config.toml
n_layer = 12
d_model = 320
n_head = 5
n_kv_head = 5
head_dim = 64
d_mlp = 1280
vocab_size = 5343
activation = "gelu"
norm = "rmsnorm"
norm_place = "pre"
norm_eps = 1e-05
positions = "learned"
qk_norm = false
attn_scale = 0.125
bias = "none"
tie_embeddings = true
parallel_block = false
extras = ["capped logits"]
init = "normal"
init_std_qkv = 0.0214
init_std_o = 0.00437
init_std_up = 0.0214
init_std_down = 0.00437
init_mimetic = 0.7
optimizer = "adam_variant"
lr = 0.00113
lr_mult_o = 1.23
beta1 = 0.9
beta2 = 0.99
lr_head = 0.00984
grad_clip = 0.5
warmup_steps = 269
schedule = "wsd"
decay_fraction = 0.743
decay_shape = "linear"
final_lr_fraction = 0.1
batch_tokens = 131072
seq_len = 256
doc_mask = false
train_tokens = 622600000
steps = 4751
dataset = "wikipedia_en"
MLP neurons of a small language model. Each row is named by its layer, matrix (up: input weights) and neuron, and shows model dimensions 0-95. Each number is 500 + 40 x the weight over its row's rms, rounded and kept within 0 to 999. Numbers have three digits each.
After each neuron's rows, "fires on" lists the tokens most often at its 100 highest values on Wikipedia text that the model never trained on. A number after a token or word is its count.

L9.up16:433497518479483454479504507495499483529537497496487473601498576520526539496551482473482478471581490515508548530446583478515446537526449502513523494553494476506473499520480541526476543470469515413378530486531510549515495546480482530442466561469463469494509501533435535449495520531549448544
fires on: " at" 28, " min" 11, " At" 11, "in" 5

L3.up1043:478543494480460537480537441430513495526484412478493474468511535454562472553501523432565457453498505509532517372478466535502485488520543523495557551531510537533457483452562454528525515447555542500477490542493452538500445510513486456510476551531436457506550523528481471539495483489573473479
fires on: "ate" 19, "ie" 9, "se" 9, "ieutenant" 8, "ia" 6

L3.up161:530571500491538517584541496511482428510438526556516520472426560554443505440507537492570406516473490498501523439480478408488478540534453532531451541415533534436523525519533492498501523417514568459503462454518451516514566522551521499527433508525478497523559538511444448460533540484530469587
fires on: "cl" 16, "ic" 13, "let" 9, "l" 8, " film" 7

L8.up1248:449484483450402546528516501431509568501453548532441518502447513503469532564496534540551485463523495492476470490457461532562469545519465509495498501464510530493581526544507440502549507499464517384423458573448504544498423499481496531510491485532442541445494527516511518558510539474557522521
fires on: "," 60, " and" 10, ")," 5, "H" 4, "C" 4

L7.up259:501415497518484515489447456511490577577437506437504483531478615469504566551496488407463468547516531527480459455461487517521499511496501558461492480408500597497515470506506437518556490507558483513439421504493444509493538536466469515506533558576516519453548492494450485501547503533500516452
fires on: "-" 18, "|" 13, " an" 10, " the" 7, " N" 6, "'" 5

L6.up462:445445456534560473553519507529510530500476511518514514482517522493476596533408486475566528499476492483397447538475493458450490506521444520452505528398457494469563500505557546519596495538469462465465538480454468504532523484592487498433458433499508512400575515483517461531500503516527469421
fires on: " |" 23, " of" 10, " the" 9, "^{" 7, " The" 5, " in" 5

L6.up975:489468469484511576505591536432495432516474481429495446560421569506505493534536465468464568475575521474482494420537498462474559522486541496416486498477530462498544459545477470452554492482534540548453380495447487508454528501501549552483543503548502540442534528554483498468541476594530503429
fires on: " the" 35, ":" 12, " 1" 8, " 11" 5, " |" 4

L3.up1082:515476470527492523489588504488580498501525512531510519463438537478530475449516490514492536552501540519504464527565502437505580506513535522505494480431469590509417519549544515557549553462469504461510486583485496519516528540494419496440398513477485545508590544521557500497502490494473523554
fires on: " |" 34, "\n" 11, "\n   " 11, "?" 8

L6.up511:589533523485514511559609507410497593562453427455532475569519499469450545447518500490414510553527554462438492478459468505507478535511463493484459563484454541531481596501496525518506430506444561432477457442483439546509531456461502488395550527481435450453549507506513516444556511590527462513
fires on: "-" 33, " the" 14, " of" 12, "a" 9, " a" 6, "." 5

L9.up780:509448413421604457537522449519526513576591457408493529550447544469486536517503538517487534445519529536452456411516532474429515506543483513475433536474459509503494467507548512595437463450495524488467539462474542451573481491569462564425566467489502482484523556487554510490573542477452435528
fires on: "a" 30, " Ma" 12, "d" 11, " La" 5

L7.up869:481502464535547590459584464425497482465498472536533513415486521493479488483470543565501542484441539502436576443411534570474474600529486504489409523508515539471502513549533542551574495427466453514448439491482576491476502464452515573543533482468541423456462547412490526494548513513533437456
fires on: " |" 31, "-" 22, "pr" 9

L9.up538:438532497516511522466485509511497482581463488472496500632504429548451522487486498476522504523481447520428496476429527514524454517510515548513536469549502486511540507554490492491528491497519458472474462544462492524558477489433458423462503501420413498383458643511519490495560545529527527569
fires on: "." 36, " and" 10, "\n " 9, " the" 7

L3.up1189:421470444391521597502491510491491452519420496498444490481445475465438537454420535508505479451536458447522521517531483495496488509498492481410469454528451605564452534539482561577526429508465492486499441516487479546510557526524563509489538481478476547460439512542579504550522453540567445496
fires on: "," 49, ":" 17, " including" 6, " –" 6

L3.up632:488482543471533489476558488554538509545499504504555577553532499496499531598472452527490508483456555536467426543473504521460529555473477549508474495447536563509453522552592532441582504495503512474468463562489426551520482489495449514484418493501511529470494530473601464475464497481535498495
fires on: "\"" 38, " '" 9, "_{" 6, "\n" 5

L6.up432:498496498547508484517543445440453547511476489510393475448495511511488472519475559451550506444512541452491520428489489438507567542539479515534497589438507550514579461518560548503557481495462529473481405543431468526502511521459539492486549553613471515441516522598463476454532532492536504432
fires on: " E" 29, " re" 27, " one" 7, " R" 6, " Re" 5

L8.up321:480473522495421529486559479480425524554559487557421515551510547525467498476517509475544525501545517499471560463478484462517430521518613507514546532532515555472571447482530487526548495545429451507467439455446517536566486499526479457469533526531471433448522501509519517479632558538584495450
fires on: " in" 33, " over" 9, " re" 9, " co" 6, "-" 6, " \"" 4

L9.up890:462460471531534537409608522499531534472505431523553558498490503547464594490474501469545545504435491503487447512507508560460510551470471442483460477470516498487460573521441514588496526526411524520505487510506505506528447525486406513489453498602500437447517493501556488584533433463538489493
fires on: " |" 22, "on" 7, " of" 7, "n" 5, ":" 5, " Al" 5

L3.up282:525477485472502507509484437479437476478492442436487425502502512515517530512564506471488574526527541548521441513495479575461533496485474439543479459477547497473539552537454555483572471513495537503532595531438445523576483512503526542481544522513492510492518509542501545519537438471452498531
fires on: " being" 24, "ith" 9, " p" 9, " critic" 6, "er" 6, " Great" 5

L9.up649:438503554439484516485510522501466499560546486563370534513492487463521522475496491467531578497541474463457509464445439505519475533558489441451502481482520490526512466515518542529531496475381475514548469476442500521574508529387472462434466504535534449422504576547530539537543584556522498528
fires on: "-" 37, " \"" 12, "S" 7, " (" 6, " f" 5

L3.up916:465461520465422549503510472456472431512427461450471560433494535438479512531501479453521517463458472485558549494479475504473478492493498524396491461541468550546543513485515572525554500498525619513449486598472541575480536459517560556459467512522433495470496513471540484519470457536486416465
fires on: " were" 20, "," 16, " was" 14, " both" 9, ":" 5, " are" 4

L8.up727:520457530429501522509448519485505555544474550461502449495487548542457541476459540470563494477538500508503497478518523523512509523520516525475485556437475536525470492562480526490557395557504484492423486431549493475514469470527521459486554482609508414433570516558500472477518518539470512465
fires on: " a" 42, "u" 19, " the" 7, "a" 7, "'" 5, ":" 4

L7.up963:501490528488430462470515488480491532498549480559422532483481465425503509570544543566497504470538606504390486402528486487463539542531540486425503540482482431522580515518480442464507498522457533456531471521498533494511607520481457506461447512503529442433541508535458551518565582517610517463
fires on: "-" 46, " as" 10, " s" 9, " al" 6, " S" 4

L7.up339:459507545486487507464475465546527551529513526433456512550546552422541466423464485492452475552557496451504512449521531520529510513599510503482576537457510550561484505470527439550515576537503470454505477528494505520568482539511489496504473488488494440462539561447444486442549505538524463566
fires on: "\n" 18, "-" 12, " B" 10, " in" 8, " (" 6

L9.up479:502428482467468503471551515480493482478507470504445505540512473397537522509519537539511530438516442486488544507490487531490507497489514515521472555445555472490531485462514500542495483443491539538454480556437481550504491551486490444469573587453507453464424493540507500445555527547599438504
fires on: "." 69, " |" 9, "," 8

L6.up1227:529462482564535558505454467516482552449523542571593494481423510522452565521480514500575533489459542553450508483406543532533475548460469529461565584520479494506497475483522500551541428517508472498452463471433516528555557573435575530521475521615506507436561536571516510448506526471508492464
fires on: "ol" 18, " •" 15, " a" 8, " vol" 6, " Bronze" 4

L6.up1136:485535524472535573451537490485521526536511476523493473513524431482520517422520504541484490515484543437399494499558451517455485535469519482426514582441437416597526512515474446563439481518509571519513427532458490520494479512473462514466492569467526467466525514508457507451496442562578470470
fires on: "r" 24, "ro" 10, "-" 10, "." 7, "ri" 5, "c" 5

L3.up1190:540531494393529473508454495411513557501477471515427473493421440492454428453440489531493454489478454527438513549469505558465406554491472546443500568436484501476498514541464527572518495540535462565513528488504513523512479548525479513513488444545542462463499507514434495524509513555561513535
fires on: "," 38, " well" 12, "." 6, "ST" 4

L9.up1202:525430473447485499520550513472493527507457456563432502532473552446502513534475522516604457448489460474439573431442522471597489501528456503519487437482481473546506412539499551491552488523441502486489520512414514497476412514494507496416563507514474483470463461517513459520543595462488442565
fires on: "," 80

L6.up1187:533503492526478535514566441492524550516456490542461494537518505497488470460511517479587492512531538484430488416517565471594555541538572511455540552486493513538486487526523528515520461470530531448511463566479530477517530514493572509547517464540498503451484510550426438537527590510503478455
fires on: " |" 42, "===" 23, " se" 5, "o" 4, " (" 4

L8.up958:536503534576497572529585503474476565579456553487502545520500518522551485398492508437513460534475493487410570430516483466558430559480504512495485473540468488529537557535563476464516431425482524508456494523466486517542548434497552524455424509547453516426519514507411493488550419535452448485
fires on: " |" 100

L3.up5:555502531555555563514501470510502500598520525479526538580499552509495471518514494496487468477456538597541463438526473431522540510511518501492519557562501491443500424470560470524499484448536493431476474542471534508505496516511411514520516539503473511475563512526471492583539584448491490478
fires on: ")" 18, " who" 16, "ed" 9, "id" 4, " due" 4

L9.up1001:562551521472503481523504501516462503587491537563369486509501549521434509560431501522535496444533505454507512518491537501519514506535506474462535491478455479499543494523525475493549494559503571459468537504406534524564624482517549519441457438476505530455469511491518515521565551533473508530
fires on: " St" 16, " of" 11, " f" 9, " S" 6, " ch" 5, " " 4

L6.up990:463555525483545559499509487466503558537435461396500577538480546529462527514481443493481448548527523534539476485485504494544527569546486528519496477476575469475438528488515449415482443584506503503489413505506533482482545495504433511509478574541520447445473516527425490495532480505501522520
fires on: " of" 12, " to" 10, " Th" 9, "ir" 8, " th" 7, " into" 4

L3.up489:516494504475549549523520511498547494549484452434535507462453357469491477429496539521472441524525507521434451547505516515561480515488496516516473534472499500502458509567489461574450508502507425492474490499561545492531530493494414464501492501511468450438465563509462544472577508512581444476
fires on: " and" 44, "ly" 8, " 19" 8, " or" 7, "ically" 5

L3.up341:481491451480478501434447462455548522550543451456499503477472533444409445484487564556489445502573530533537519401523519483510576508471581538425489545483507489527488471482484505518513510446478463510482420532521525485541558486549514506466524473515547457476468532556448444503588474545574500520
fires on: " as" 15, " then" 10, " him" 8, "uty" 6, " s" 6, "ieutenant" 6

L7.up175:501497546463468510518539502487436437566500469521447554584490426492506470483490488549480486558492537499469590499499539434518512556494569511446465473491570471560480461520482488536608475458483579447501508497479541528517501492473490445467494584475492446423527547522482511528517502563481489443
fires on: "-" 31, " out" 14, "am" 6, " 1" 5, " 21" 4, " up" 4

L6.up464:560533520530540534499585508450493489563544532484427469455423484574414519491529490459490498536571421506558524487517516470577518520506555510438480502461536508531462493559507497502441517504531485513441458515547467512504536507565495459481534546458570473431474549554519514537517453563469519507
fires on: "j" 14, "k" 13, " 1" 11, " 0" 8, ":" 7, "." 6

L8.up97:438477516485574518533562457465516589504490489512510467544486586443481568469528454521541488443505485505385509494533567486459494513543469489550425519515530566505518556499536396582467530485441521486460438455466555505568518457454530553358518444627528504426560498520517532476547536549507546475
fires on: "-" 24, " the" 15, "h" 6, "b" 5, "c" 5

L8.up646:466522554501543513425597482512579614482481389515501484549509481476495463464521591499530506548507543512469562438511579479526549484517483551453490529485451483511400528474526520519505507583505520472435463464531487548495516499449408487499516558465510483491515583513460479424490530497564503492
fires on: " to" 35, "p" 10, "u" 8, "b" 6

L6.up235:500464467447537506515544494466493538512459497496509531524516527463434525477534418462501491526484530487443631443516517544401490554543452563457407525467503570488512528544544487578542441403493530474418461497537501520512531548497526500460490479581561468488453487530497509516592496439467415481
fires on: "in" 24, "-" 11, "str" 10, "'" 9, "i" 7, "ri" 7

L9.up1174:533510555449419510565511514446515489601435441465464430529518506440493478482579532500504494420462436507467533490472497495555491477505558525555463520535499493500596524466515534528476494453438467443468450512485536415473504483422511455426484493498476508395455482488511508472613614548525481545
fires on: "." 34, "-" 12, " dis" 7

L9.up824:469524454455460541466490511523534478453493505566500442449494548468458554541522547507528490494488518503472378471532424475499528518480525486520468486541524476478481545473503446587476576540508535473482431504466439470519475497497530529410446505527482522481520520518545372482514508456575458563
fires on: "," 76, "\"," 12, ")," 5, ",\"" 4

L3.up399:537395458515491534571572474478455515519444517556562475464434457534486503466544467540482522449471537440412473458521511495447449546505532500521516499556459542449487556457509494613501477497494499544472481515485518533484429449472450516479528464487430492454508516431495510546563504478530493461
fires on: " more" 25, " most" 21, " best" 12, " very" 6, " |" 6

L8.up80:537486500503553471465522495552504504483456511533538498503516502438475492492490542535445506565498517503461462475419438494461512480519505516462488502494442556475469485547513513601471511457466520480449507517475521514483516495545444468431502425500505475474501456467512525507583537558593474468
fires on: " of" 27, " in" 19, ":" 10, " |" 5, " as" 4

L3.up891:543477481444456536489560523436517498514517415566488512501448490549456431458518497554497428486497550403513447496452515490558481479485510581401507460488499553502564491452530559515471589597489460418467502505501493529478466498556476534474513496557503436518441523449503481505501508559479435572
fires on: "," 27, "ST" 11, "F" 11, "History" 8, "X" 4

L3.up248:533444545477469537456506483515612503533522508513510474459500405504459452509491492543497495538519578483483442486459481492510618502480474520524536470453531492523463545436507538518542469443425506543574494505501507543423516485444523507495452456506541519484424512445480499480460471484462422489
fires on: " film" 16, "ood" 11, " born" 8, " (" 8, "ad" 5, " is" 5

L7.up703:527522433504531541398556517480507540471513483546478598535465549464433512438474540495560454616504538490504425493466462487519499593508477532477528523524559508470391472524506521515528517498483487532503557485511482514540513477507500529474520432486489525474624525529472503445518568555490417508
fires on: "p" 18, " of" 14, " a" 7, "c" 6, ":" 5, "port" 5

L3.up115:539525495499598481542455496469504525475490460519421493519502493506484426567489536478554489552472513425548470484467462497515554594513487547454505557456432551491481493464541548477541432535494586538462536501475454471567605509556535536506484486602453481468516507535481474417491558508490430537
fires on: "′" 20, ":" 14, " of" 13, " Votes" 12, " Candidate" 10, "les" 5

L9.up235:547498493471470564532573545499513484517476502472464537566427487496529491528463543560494557475493551513536499525515492552457560560513453504504432535516432544523505539444458513552452486548474504543462485507544519495535486471495510576442456503531513513443546522529497501507562494591517523443
fires on: "," 48, " of" 35, " and" 9, ")," 5

L3.up587:521541494442544532471483479479581516545504441510512496541498367491502485475490504516547436500482586514449486487481517528590503498452513575509472572447487485534467490484498519524510469433511577519562534543478588480566473439444445427467496478522558458492454547494498429486482515521514486510
fires on: "ations" 18, "ments" 9, "ants" 7, "atives" 6, "ography" 6, "ration" 4

L7.up1218:485516472547473567495530452492509579527460504490568513549456509498474517508509584461492569464542613502444477440497484503538520529484512510532476578517444433510429493509479421527480441495474478454411421451502466526437573488487576530519516529518480523406546589599495453472574537549444529477
fires on: " a" 38, "he" 7, " or" 7, " per" 6, "o" 5, "or" 4

L8.up853:473528493499422510536506485448484550592449514465469500554492502448506498524522509459488425457424459514471519445508493510578496554481538493445517464516533480513569472559480526535529465590469522485519474551468521487511468530434495478446508537494504519403511485514506516478654588516490446526
fires on: " " 22, " has" 13, " have" 7, " s" 6, "akes" 5, "-" 5

L3.up219:497522511501479513535503499473557595555490512450514494443471422507489519474502446561467420563583494444437494477555538483507560530478549515493527542468549560543499499480518479508600508442538496437460495549476471545527550544498479450447490482493555496484515601500535429482520499523551452459
fires on: " ===" 13, " for" 11, " that" 11, " ==" 9, "==" 7, " which" 6

L6.up1211:483457447564553533439525508522519520546544496527522561531477575519559546508511526468511563485522508479423517494497476453489508567458508529472488510397448543484539514549472551529569508538491547486456461638451500561516529492527427461493474496523463451477447503514477429508589472551480451538
fires on: ":" 36, " be" 16, " is" 5

L8.up950:483434496533473538440556468422503504408505474514532542499506512466427463540453523467486533447512418556489502453484490542525518504505525532548508475542514474552473520492541433468538472441483545502537542489520516563525516450470454535470475459530474502462496488534453524424497517575461494463
fires on: "er" 25, "in" 14, "ir" 13, "on" 5, "ian" 4, "ul" 4

L3.up1008:409514470465506565505574496443478451470452470440479531462424502454488509456468527513517553456507496527516501502485496523516411537531524512524507471535505511463490514583551451482537514505517456480473520556422501497408448520518480511504489518489466494444515532480436475483537487515502495513
fires on: " /" 31, ";" 9, " ass" 8, " |" 8, "-" 7, " reb" 5

L3.up1072:532473551412475496513516465510489550558451479480455527501474507429440502544503594481589498418464497541426480499454513479487467499472568507436453457473484535536529531411526530575523500513471532568473498579498436505481499509505596430459508466523478558470532503503524464520589542555549559462
fires on: "\n" 19, "-" 18, "ab" 9, " re" 8, " as" 8, "==" 8

L3.up227:506535420453543525496483496508485534525522431547562508509492514449537497544433591481501483501518602419435475475437480508521494523575513499483480565500458516501464543553492464598452453413467530511486533528494542473539483513467484543496563461568515499454551539530463529435562511504598507596
fires on: "d" 24, " of" 18, "p" 18, "a" 8, "2" 7, "o" 5

L3.up495:545446383496538602509463454536502523591511533512483513446562491538549532490474538539511478511479537465449431492422447434536530585479436558499515507471503542484535536534531474493557472493460567456415488517491536468576561491541507529450503503534468479478436540518472558523472503546456470510
fires on: " as" 39, " species" 9, " are" 6, " family" 5, " of" 4

L6.up1101:543455528502516491534581435541504549593507567468473555460517564530474495529582555475489448422570476444510502484495546464543572549525580541493517522495487528506552534523512508449541495527529499469462498477507466567541489569476517440434604464552532464492549474580461523451519530448504478508
fires on: " re" 28, "a" 16, "e" 12, "o" 10, " so" 7, " Re" 7

L9.up1052:486577477465498541500492523562462516496531581531430544480458520487493479512462477548499456548484515470523557412445570456580467523434565538541488554544497570487474504594470413454503471575494477508479527508419485526495489490527555497453549417551527524457511514528513474514548568461545482492
fires on: " (" 29, " st" 14, " ch" 7, " St" 5, " oper" 4

L9.up400:557485491491532523539466504472524531515464462519444483480467439546520449438528517583522473495540557432445558512507504480554485460491481518528420562448503536475449517552445471475501507479562379496482509543488442488548477522467460523522523499532435495480535625542547444465533524528518508501
fires on: " and" 13, " O" 13, " or" 13, " a" 8, "he" 6, "it" 5

L3.up392:554496510524538531469510513489556546492481428495506538573458457464490518503473569492549540481508502481535554469526409487516484549578500527416442534526447510480511513480493503546395449465502505510470472562492489520470488472549631543544522501577497462491501503522450486505529429509525497549
fires on: "s" 16, " of" 14, "ard" 13, "ic" 12, "ens" 8, "son" 4

L7.up880:509538553525436511492571519506475475548482492526534538514512507506468494550525475468470500466508553522495461520455492477561446532502519514513497457521500536518437536450412527549481484513530500451502509484510446554511533451539487458500501585545498511512553543481487518560537540530476444480
fires on: "am" 16, "^" 11, "igh" 8, "ater" 7, " out" 7, "ough" 6

L8.up656:502506508435553470488542453523503534542391475536404487517489545460496445519438509450489542500429530536471444471475575451538501485499487522413538555409485485529513485512495494528489599439549451465496465572530514620552523481542478475505557487496509525492502489511521504506499468488580487488
fires on: " C" 18, " P" 17, "\n" 11, " H" 9, "ys" 6, "he" 4

L7.up1177:488554515492551492518461488494516520473500404559487487462507522468426473476468540441567486471495460538505509455509506485510481492489431573497474577487565557543466545453575437479543436433454634517490465467510510501540499506492508536512576511514463513445518559482483485434501467516536523488
fires on: "er" 36, " per" 6, "á" 6, "ur" 6

L7.up184:501470510527495524489491477504433512545455468555461465443412477442515536490522473479552518494469519504442498507565548514495479489492474526467504493525419559568445493465531457557429523482500490527488412461485596530503478502480509515504437528559525514492426521487440495503540435606555489475
fires on: " and" 26, " |" 20, " B" 9, "e" 7, "E" 5, "er" 5

L8.up914:474521565474466550526533427483460509509479534570490474592449517466498481494519480473554503559516496459494572456481520474584466569536537529509507533531553482568532471498530495521496447554517483481468475463422488526503478491457517475450470494500476497446454514514499486473509549571455528426
fires on: " re" 19, "==" 16, " pro" 13, " trans" 7

L7.up198:424521465462489543522504440474503555518459521514501414503467489509495531482534537483502495551480537460405519454493461474472493535504544506498511597540495507515477526487422511492462485494430456459510475491518528516516465518454532520479514494462519560468455548558451484489514554500494495477
fires on: "\n" 28, " \"" 26, "," 19, " (" 10, "/" 6

L3.up335:500433471460482541551507478424539541483504442550500550533417460402513508497430536515544516514485467552521506536467440502524473506517465545440443516433513516499517481493494542495406499444439457502438478492464543513471502489464494519484499471521531491477436493467547473564554480530549457507
fires on: " of" 24, "ist" 9, "ass" 8, "American" 7, "s" 5, "ological" 5

L6.up807:514503547507517514583415492437540584504514493487532504455500513569510551514522461553548504492484484534525489546464524448524553518486487482520531520509520534484603501490542503540487486460527403483415378540433462562487548513484489437455466518471490505475550540467536416450505573477496492484
fires on: " on" 25, " was" 25, " –" 11, " and" 11

L3.up970:465547469456463524502518511539529455534442527435534485435466550410509465490487463471484528468477553531514422538482462451487539530539484498444431507480479427481513533537486484496519470546541505502508403528471526471480569469552494584451495541476513455441571547537504478477522459550488478536
fires on: " the" 23, " was" 20, "," 14, ":" 13, " been" 6, " played" 4

L3.up995:584552508514535562550451510444545560522445537488446492471474451448532540517533540528570494544435543484466523438472466502566538523497505504450434499412448529504460510516547462512552460487502548524502420582513440463468498511482459538464486506437494517436498563524502461436584515573529467486
fires on: ":" 49, ";" 21, " /" 15, " and" 6

L3.up823:500459509461540494490566471563532552491471541435556477572460555524493430476484472556532452513475526490441515523528506495488529575536491499542532482478505503534444524541557421569551548485556508475529490480539523491460422535480524488511437500505487539468536501475540528486542536498509520512
fires on: "\n" 100

L3.up91:423524444498527508555520444524464483472497525470519436454467483451514504480477489568545398489527540438415468483516446499542505557507540484521411478568436488470507534493463502578538493465462501501466413588495504540446462464551462528476381491474502541466494530470528523531469530474554501507
fires on: " most" 24, " best" 12, " average" 6, "ings" 4, " mm" 4

L6.up545:530531451503551499510535502514541472540375539517479472495517484503501493435541480533531495502542513444545542482469464506526491509515484513459449491527579503534445559566518526523569509494565523512504540523531499539552524465436523562406506568496515555488487470565452487481436472519560487512
fires on: "." 32, " r" 10, "re" 6, "'" 5, "i" 5

L7.up408:526530494465500471504561453554538514487462513520488417556493465432471514450527512552578516507559587488506502499524549594545504541518485553430513580561467487580498536540489452517559499454548527510449447542485534487499485506426519543440522522476487554504546516487498376439469488493526497441
fires on: " R" 26, "re" 17, " r" 8, "se" 6

L6.up51:454474449525537563548559470577515467482487513420492551459467534484529578520503464593521530526550527484488490528420424515523501612475487536546561510522441494555603534487506444434498425502454549420412446580420537517511578460490508504494461479535439518440559545500433535517536507544520468478
fires on: " of" 58, "'s" 10, " |" 6, " d" 4, " were" 4, " are" 4

L8.up71:484556573498441542529537476441512508462382547424515508461482498459531431553449494538550517506512473431547492527539483501455505511489571551434491571528542468496424539477500549456561469512515431493522420519486529457495553470497460498496469503515480466465510506486443534477462490534491480453
fires on: " to" 24, "W" 9, " decided" 7, "ed" 5, " met" 4, " described" 4

L3.up1169:529559510495548587548487536443504509494535528515528542518434466471467460517497534495518564541479542451435516486449496545483521527508512528456551476500507463483445545572493453524490461494557517532510568503468458501488509466505497478464442475498516576483441549471540467484560550457491416506
fires on: ";" 16, "==" 16, " and" 8, " ==" 8, " –" 7, ":" 4

L6.up867:500410471518506516562546402536536561477473496461555512547454418493515537497491467538525485515478512500460491514518524515558529513481536545441467557490428543541478504489521469559508501466519497436484487589512493503512465557563563512425471494511536524538470467575521448502520502511493502538
fires on: "\"" 17, "ine" 14, "one" 12, "\n" 9, "e" 7, "ing" 5

L9.up954:581480498515499623435538540453487474475499567529510481542383538524549450436494490498437523443478516460507551456542538521500510554447527532475495532479483572517527518492455473563504488549464503462483523473522528486434442493529486545515502478486478432461514463495449490573551508497489442468
fires on: " |" 58, ":" 12, "," 4

L6.up131:443419532557476524514544519500492596446465461465517505515451469482507468497450429483467485456510546536421534454507533515549494553470559551476506551504543583585501548547493464564510452541494528503447456536428524516475497527491463523546508506502449543460487582501383524522518599495487487422
fires on: " |" 23, " 1" 12, " UTC" 8, " (" 6, " in" 5, " him" 5

L8.up305:503516499510529523528565476443493517530505437456450513544426490492475583482533508509511486532529458478497467544406442555444531528535511534481521463500530521527519513521506470475435463472538505505485485523497545425475572515412371486462489473553544484495489558613497498468419492522487459473
fires on: " and" 35, "L" 7, " later" 5, " However" 5

L9.up1019:507501470518483544520571533509472500517480536524472469493509554450460539450508518465474530446505552486473501521488518513471527510542557513561469535525511435502591550468498527538464414529423482479473545537467503472417475501424446408483510539464515574463525552544572426463466536457477539464
fires on: " (" 43, "le" 7, "^{" 6, "/" 5, " ob" 4

L6.up514:529468456525525501450593422459481461549361521527447529528431468497431571431458543521610446510495467484543530381474522551500528567534448525512430549497501441549565549547492517442531509512510492541449455490489529501514510470485551550459425502514515563435525497570504486498507519522500469466
fires on: " R" 35, " the" 29, " r" 21

L3.up196:559416500447546564511437477500543558482511535561432495558530534508435480499496437508517465472479471502513471492443492520537522526520529543485577529511411527570503508521514458520531507573469509486473484510490583517459460491496542530470482487528533450485452531508527512547456513531529456538
fires on: " century" 13, " (" 13, " years" 9, " War" 9, " U" 8, " population" 7

L7.up982:471426474499489519498538481524533568468508494533462569501430469489479469483563502521449501467492503445536600545532489485486505500474487482433538477402555537559450537574465577579533552472540530507446539524513541527510505535472488569522515516484533451483506462542525423467500510450584524465
fires on: "." 34, "ma" 8, "an" 8

L7.up842:486508541547512497506573500523576520446513496505481479576488420547476466437414427493569488579534569505416550488538576457517520532563477561463499463423483539540434502529583501494567424548516517490462471498502494528520464497443424550528465578493459511470568538543471439503538456530469503468
fires on: "\n" 50, " A" 6, "in" 5, " UTC" 4, "ak" 4, " Li" 4

L6.up447:455500504497523479446562460527520576506479485552480514524470486463480530465462531608501520550487472495519476519537541497507479553495510504534462533520483571517478483503561589513463448469482527427457468562495486498486502465513485481457472505500510510441437540430530474431519549473524474434
fires on: "," 19, " with" 14, " to" 13, " in" 9, "b" 5

L3.up278:491485440523538635490557527538471533499426528582531510566436546453478527478487470501499549522566516453466511540553514508546490506483466501441504582504487560496488497541439555536573570507484463527504471501436500565508473503467524465470524477548603507460482466568498511491552516480552487490
fires on: "." 23, "'s" 19, " census" 7, "ensus" 5, " election" 4, "0" 4

L8.up1161:437497473514487603514498464502499519486410491402434470520466493483539531503505504507504484453456533430476493542511495502487507546499516475478461528420568507489496493552498491486605531485505520487483423532473435485566544517502438493527520485557432536433517572496412524540482552547530479529
fires on: " to" 37, "ed" 4, " been" 4, " its" 4, ":" 4, "ing" 4

L7.up1273:500537521507593541501507515527535546530491448525456503512501478559420540467476533495468509472516495419519526430529493481525531544467520543506521561480521514538529500559575456500519529459454576438484500459446533570520548502510474511443481528555468453462462571466478536465600515471488551523
fires on: " R" 30, " P" 10, " B" 9, " St" 9, " one" 6, " Rev" 5

L3.up1004:439505516482496503502499496425514506467485507567435458468458556557446403442497524532494527603492588453428440451465498506464488502512451552494526531534558526575575492530560567524516500474534517483510443534482498556531584500539489553486496503514480452521521570497505518513480549507492511555
fires on: " :" 22, " on" 20, " o" 8, " i" 5

L8.up1083:468566451592474559478564500496519533528478559551481538516529550506500524434506429481484497544496576467399440491471532531482467560498538510467499478462460509494543496560548471534565474514518488419417399515496521557517568475502527510494522533615510508419545487543460452498470551485486499456
fires on: " |" 83, " the" 11, " in" 4

L6.up3:512505523488527511514502512430485517484511517534497483451468559549550499440525525528506459466454574440498530544458511482472527561533571571463508567453566508495513557533553535541523570551573487462455513479463413509514519480516521471477505518541497511455583457482535487471474474572553527486
fires on: " a" 24, " very" 8, ":" 8, " sq" 6, " more" 4, "ra" 4

L8.up28:516499481458475502442599501481512510485454516500435532527490484524477441541511534503555531521530512547488441528449460552443505516506450541479491501424437510531465524553453492487527468486468486594453572559450454449529422485554445503440548424442507472486527460475538426484500440531534553458
fires on: " of" 37, " (" 9, " name" 8, ":" 4